MLP neurons of a small language model. Each row is named by its layer, matrix (down: output weights) and neuron, and shows model dimensions 96-159. Each number is 200 + 40 x the weight over its row's rms, rounded and kept within 0 to 999.
A block is one neuron, or neurons of one layer that tend to fire together. After each block is what it responds to, as a language model described it from the Wikipedia text at the highest values.

L2.down25,197,200,275,115,187,240,338,211,205,241,164,205,195,189,204,154,218,191,223,164,211,150,184,144,152,254,251,246,182,233,237,165,184,148,267,183,154,180,176,156,249,184,158,176,134,120,224,215,204,181,199,138,147,250,220,184,145,204,179,232,243,200,256,201
L2.down119,218,198,147,235,129,209,188,201,167,187,140,164,144,194,167,208,174,151,203,185,199,259,194,166,268,239,276,198,202,226,73,226,185,127,248,262,278,149,210,199,241,215,247,194,147,140,159,178,253,153,176,188,253,265,218,195,224,196,215,255,183,160,173,262
L2.down302,205,183,128,164,208,266,164,212,127,201,217,192,157,117,259,219,199,246,253,281,161,269,209,226,186,167,191,138,184,201,204,182,159,167,254,256,201,230,175,159,266,212,118,175,173,194,189,162,220,261,201,169,197,229,175,254,256,183,262,243,191,185,201,230
L2.down343,154,171,235,130,163,155,183,214,197,160,180,195,258,164,202,165,214,179,177,206,171,203,197,289,177,179,207,203,274,256,167,205,203,225,220,183,175,266,224,171,153,192,192,168,164,234,231,254,174,214,205,149,228,218,155,215,179,227,234,175,108,128,170,217
L2.down507,229,170,195,201,194,254,180,232,232,237,230,132,213,215,201,170,189,179,165,230,207,164,243,183,152,256,157,113,176,214,236,187,234,180,116,224,226,196,213,205,122,155,212,213,145,198,212,216,208,245,188,214,194,187,208,251,175,142,117,222,215,203,218,237
L2.down522,283,191,289,254,223,206,230,222,265,176,136,146,217,167,258,190,208,224,212,149,208,155,195,245,200,174,222,173,211,211,175,219,190,171,157,173,262,169,164,247,166,236,132,127,182,182,184,173,188,228,214,253,188,247,201,224,159,214,200,243,223,286,185,226
L2.down538,234,191,173,216,148,233,260,210,215,145,207,224,294,243,202,247,200,142,255,166,197,161,197,125,243,204,188,224,158,223,243,164,262,220,177,222,223,164,237,145,215,233,188,169,258,234,278,165,276,138,205,196,198,208,246,182,196,225,159,231,197,261,239,215
L2.down747,230,200,238,193,170,162,211,180,152,255,285,153,206,234,269,214,212,192,158,147,176,217,221,131,234,184,178,240,253,241,227,188,222,196,217,217,179,201,242,190,208,120,157,197,203,186,270,210,182,263,99,142,141,163,169,252,265,174,220,207,107,176,280,220
Responds to: Second or later pieces of a split word or number, especially a year's final digit (200-2, 195-2) or word parts like th-ing, j-our-nalism.

L4.down15,189,247,110,224,168,186,197,162,167,268,263,203,200,177,189,208,213,214,125,181,192,260,270,150,227,153,159,213,164,170,224,213,181,238,247,156,184,169,245,272,263,204,182,135,147,220,142,200,223,232,169,183,197,228,188,234,211,187,227,230,161,157,213,178
L4.down63,222,213,169,214,232,227,159,195,209,231,96,216,212,170,273,240,194,195,212,125,201,186,210,140,224,203,186,173,247,146,218,187,204,180,280,214,195,187,183,210,199,128,124,143,222,185,195,178,190,184,295,238,180,187,132,241,206,122,162,218,244,170,151,171
L4.down342,193,259,161,229,144,259,181,181,190,237,206,195,145,210,194,202,271,209,160,212,139,256,210,169,129,158,240,251,273,205,183,141,174,230,222,215,177,187,266,218,230,204,181,219,175,186,268,171,210,163,144,244,223,213,151,234,213,127,215,230,108,198,219,255
L4.down664,271,209,161,195,245,186,206,182,118,143,149,114,132,234,234,195,150,160,202,201,246,258,176,199,183,200,221,253,273,161,192,138,210,261,206,215,184,260,238,192,118,168,149,252,179,139,243,235,152,208,235,193,228,134,172,268,189,198,194,205,165,249,216,141
Responds to: The final digit of a year after "the" (the 2011 IPC, the 1995 Westinghouse) and suffix pieces ending a word (Brit-ish, Jew-ish, outfi-el-der).

L2.down5,247,134,214,166,274,141,197,156,176,105,188,195,170,113,152,180,160,147,154,256,314,185,168,205,202,174,222,190,232,166,191,226,196,182,223,255,245,123,169,140,221,261,157,218,160,195,269,271,199,213,256,222,189,184,176,198,211,132,206,237,157,257,214,165
L2.down13,249,207,108,220,73,98,165,185,252,189,251,134,229,152,238,268,199,220,272,272,175,174,225,224,183,223,200,180,154,171,243,208,198,236,203,214,244,244,168,151,193,214,171,203,157,234,178,196,259,287,144,220,139,203,192,284,245,236,273,216,231,202,191,162
L2.down81,239,249,143,156,202,189,271,192,202,232,193,191,263,154,192,192,239,167,231,221,147,145,187,158,192,195,141,150,191,206,178,156,145,170,222,242,237,115,260,150,166,247,158,220,109,243,283,212,238,202,226,250,170,203,222,230,222,173,209,218,231,207,229,155
L2.down110,203,212,185,199,223,258,240,178,233,155,189,213,229,143,170,112,189,170,244,163,203,187,264,219,240,240,217,203,178,226,183,167,234,223,281,236,221,108,220,213,141,222,138,227,224,199,229,193,293,191,244,212,233,215,194,195,137,248,188,185,210,265,201,222
L2.down222,220,194,178,159,248,146,102,192,254,163,182,186,191,149,206,194,268,239,183,235,210,201,145,245,201,251,193,181,171,205,253,241,213,200,307,237,200,176,179,173,207,183,192,214,245,115,232,293,191,204,254,224,182,235,201,199,233,108,216,214,168,193,229,150
L2.down366,191,244,204,216,242,176,113,196,174,144,235,149,189,228,190,199,99,234,168,183,245,283,193,202,177,176,164,209,275,220,194,220,150,158,136,167,179,246,190,181,220,253,206,153,230,129,190,199,152,158,214,213,127,158,225,202,138,292,210,203,241,208,243,171
L2.down554,229,238,173,179,155,244,259,256,243,143,181,194,160,249,237,192,187,190,236,237,286,170,187,185,196,241,215,136,197,192,259,275,194,246,239,245,227,156,243,269,163,173,204,196,216,148,119,261,244,175,193,215,198,207,162,216,187,130,254,282,169,137,204,212
L2.down765,126,214,169,165,215,153,192,155,188,184,274,235,157,208,200,195,171,208,147,245,209,215,158,224,280,191,215,142,255,150,141,270,160,181,145,218,245,94,264,209,234,199,191,176,206,173,188,209,208,204,154,174,199,194,227,276,149,205,175,240,239,173,200,205
Responds to: Final word pieces that complete a split word, mostly month names in dates (Janu-ary, Ju-ly, Sept-ember), plus other words (inappropri-ate, comp-os-ed).

L4.down215,131,181,164,180,157,168,207,217,233,222,185,207,190,279,225,141,104,222,285,221,280,224,155,221,167,253,141,157,247,208,226,227,179,117,178,227,234,156,230,181,225,256,181,222,204,221,234,253,180,177,146,188,216,145,258,194,195,167,211,144,239,205,203,211
L4.down354,209,225,234,183,222,160,207,187,301,174,176,215,196,191,253,178,208,183,177,252,161,203,157,213,132,200,134,226,183,233,264,218,121,135,188,171,194,234,224,214,176,241,229,268,269,204,231,251,154,176,205,222,185,109,254,217,158,230,170,187,219,197,186,262
L4.down413,194,158,169,236,232,173,259,165,248,164,119,173,132,226,189,202,181,175,235,220,208,206,238,243,185,206,173,155,149,169,214,189,208,223,254,230,182,243,191,187,133,259,98,240,218,234,194,244,214,218,162,127,100,247,162,247,169,242,209,195,217,152,223,222
L4.down422,157,159,234,255,281,152,209,126,194,226,255,211,134,250,260,209,220,178,281,237,257,282,231,223,207,247,197,250,185,186,182,193,132,164,220,228,217,227,198,245,301,233,170,262,209,192,183,198,222,173,232,190,227,220,191,186,202,202,188,191,134,214,148,209
Responds to: Final word-piece of month names in dates, such as -ary in January, -ly in July, -ust in August, plus look-alikes such as Mayflower and Australia.

L2.down287,205,192,189,183,175,180,179,181,276,206,261,168,244,186,183,150,181,170,214,199,244,194,211,201,193,136,111,217,253,167,216,216,264,292,203,239,168,166,238,225,110,201,207,213,199,182,253,215,150,187,255,158,255,176,194,203,196,197,196,164,165,197,227,177
L2.down318,206,239,133,232,249,225,152,232,198,146,182,190,267,236,233,251,153,258,150,164,190,136,226,217,150,152,201,174,210,174,236,225,270,173,257,128,253,265,184,183,228,226,200,228,172,216,280,259,207,174,185,257,191,238,157,223,185,204,218,187,138,122,245,237
L2.down321,200,150,218,187,208,244,203,260,227,215,193,170,261,171,186,242,155,208,192,267,195,241,201,236,195,219,155,258,165,178,186,206,210,228,189,219,253,160,174,239,136,175,185,228,183,251,246,222,275,165,216,309,142,169,199,205,245,227,190,194,280,216,190,237
L2.down349,277,211,201,151,162,205,147,226,192,125,120,89,213,173,221,209,154,216,194,195,156,179,226,172,248,141,170,271,250,188,231,149,214,166,186,191,192,219,178,198,291,228,197,243,263,167,171,166,190,178,233,181,235,213,239,133,243,217,196,169,197,263,250,227
L2.down433,224,149,172,203,251,189,217,227,227,157,236,209,225,159,225,143,187,171,220,148,211,169,175,227,172,253,222,208,188,174,142,210,239,205,199,157,191,184,140,127,253,188,281,293,226,125,258,194,190,206,161,206,189,176,244,119,216,133,142,160,181,195,179,207
L2.down464,206,149,188,187,284,206,142,192,197,170,255,146,237,169,135,238,209,222,221,224,136,210,256,210,179,173,246,149,167,199,250,172,214,138,250,200,182,191,173,185,192,201,217,171,202,135,187,176,270,216,214,161,246,176,190,181,197,142,138,239,235,233,145,201
L2.down615,139,134,217,201,121,191,218,229,240,260,171,194,239,262,193,202,193,170,251,208,218,245,142,225,179,200,181,251,228,249,170,179,213,86,232,189,165,168,242,140,227,175,175,121,150,180,257,209,171,202,226,127,271,174,176,214,207,223,229,221,150,268,189,171
L2.down721,177,234,136,191,158,237,197,211,212,77,195,176,189,233,188,230,238,190,220,213,185,149,306,207,229,216,212,206,180,148,145,188,220,190,156,184,150,202,243,204,234,187,164,211,252,183,252,176,287,228,153,223,167,248,171,182,204,185,249,182,221,208,208,237
Responds to: Mid-word pieces that finish a word, mostly the adverb ending -ly (mainly, only, nearly); also le in release, relegation, and standalone also.

L3.down558,154,269,185,222,206,152,164,150,166,169,235,137,194,173,244,205,233,195,169,147,176,201,220,174,175,225,185,216,249,199,174,211,224,210,236,111,165,244,204,209,237,199,181,189,151,161,163,165,173,167,123,221,198,207,155,146,244,153,187,202,160,142,258,196
L3.down603,228,175,204,232,227,194,189,162,300,212,239,195,201,139,196,168,274,254,206,142,243,210,249,219,190,242,276,241,212,190,221,209,173,122,161,222,206,169,220,231,229,152,200,190,126,144,198,179,146,189,229,137,175,196,199,200,177,165,213,277,124,198,224,224
Responds to: Middle subword pieces inside a longer word, often "orn" (California, morning, Hornets), plus pieces like "ame" (became), "ild" (building), and a year's first digit such as the 1 in 1939.

L4.down134,165,217,181,249,163,233,141,178,201,214,215,186,172,158,124,158,226,207,236,289,266,282,186,269,157,201,118,219,214,206,123,208,312,258,185,258,175,239,194,236,216,232,222,199,222,229,199,131,228,250,194,211,222,128,295,176,211,171,198,198,175,206,212,174
L4.down282,173,197,255,252,261,192,218,152,227,208,201,207,155,178,198,212,184,310,184,205,187,163,183,175,186,198,102,240,177,182,111,208,188,231,180,195,255,174,195,207,216,167,220,252,148,172,239,267,249,166,273,222,128,214,158,196,153,265,106,226,152,209,184,218
L4.down557,191,168,198,200,287,146,223,217,162,204,218,187,207,209,161,266,193,190,195,188,166,181,182,175,105,166,157,204,112,227,176,145,182,269,134,232,332,201,221,172,211,293,224,263,259,194,290,160,157,208,206,207,201,183,197,161,227,201,193,205,213,163,142,207
L4.down650,187,236,217,211,276,223,195,169,187,223,240,205,187,226,182,168,168,203,226,151,199,193,210,138,110,162,217,203,186,177,150,187,222,192,258,182,253,153,180,215,180,144,192,268,170,224,236,162,228,147,225,291,199,196,215,201,261,147,215,204,236,202,219,216
Responds to: Adverbs or adverb endings right after a copula such as was/is/be, mostly "also", plus "not", "later", "almost", "nearly".

L3.down549,231,214,87,208,177,189,169,201,210,143,185,180,165,163,176,190,163,168,177,221,170,244,224,156,185,214,148,129,249,188,195,160,221,182,195,245,210,154,194,222,200,222,197,199,217,269,134,246,225,230,242,175,193,215,223,213,284,176,271,245,227,255,209,174
L3.down689,209,228,107,241,150,133,170,199,161,201,257,225,244,200,218,148,206,164,248,218,274,218,194,232,196,239,174,179,178,235,222,309,177,214,194,199,188,212,236,166,185,228,114,161,247,215,265,254,238,152,195,267,175,169,164,238,131,198,203,183,235,212,161,228
Responds to: Final word pieces of month names in dates, such as Ju-ly, Janu-ary, Oct-ober; weaker on other word-final pieces like personal-ly and "to".

L3.down245,232,185,227,205,220,230,225,243,179,202,237,213,237,208,185,267,237,221,164,240,192,137,170,214,182,182,208,252,175,158,185,238,129,145,178,238,128,160,262,250,168,251,84,212,247,152,177,227,196,240,138,154,169,147,212,274,275,163,187,227,246,191,196,212
L3.down663,212,228,220,203,312,203,168,150,264,226,213,219,219,229,170,135,221,235,181,106,167,146,222,314,214,136,239,123,218,279,169,214,177,99,229,158,177,181,260,145,239,250,126,221,201,180,190,197,222,154,233,219,210,159,185,168,186,210,130,231,212,204,138,192
Responds to: Word-final subword pieces that complete a word broken into fragments, often past participles like tak-en and rais-ed, or the t of (the.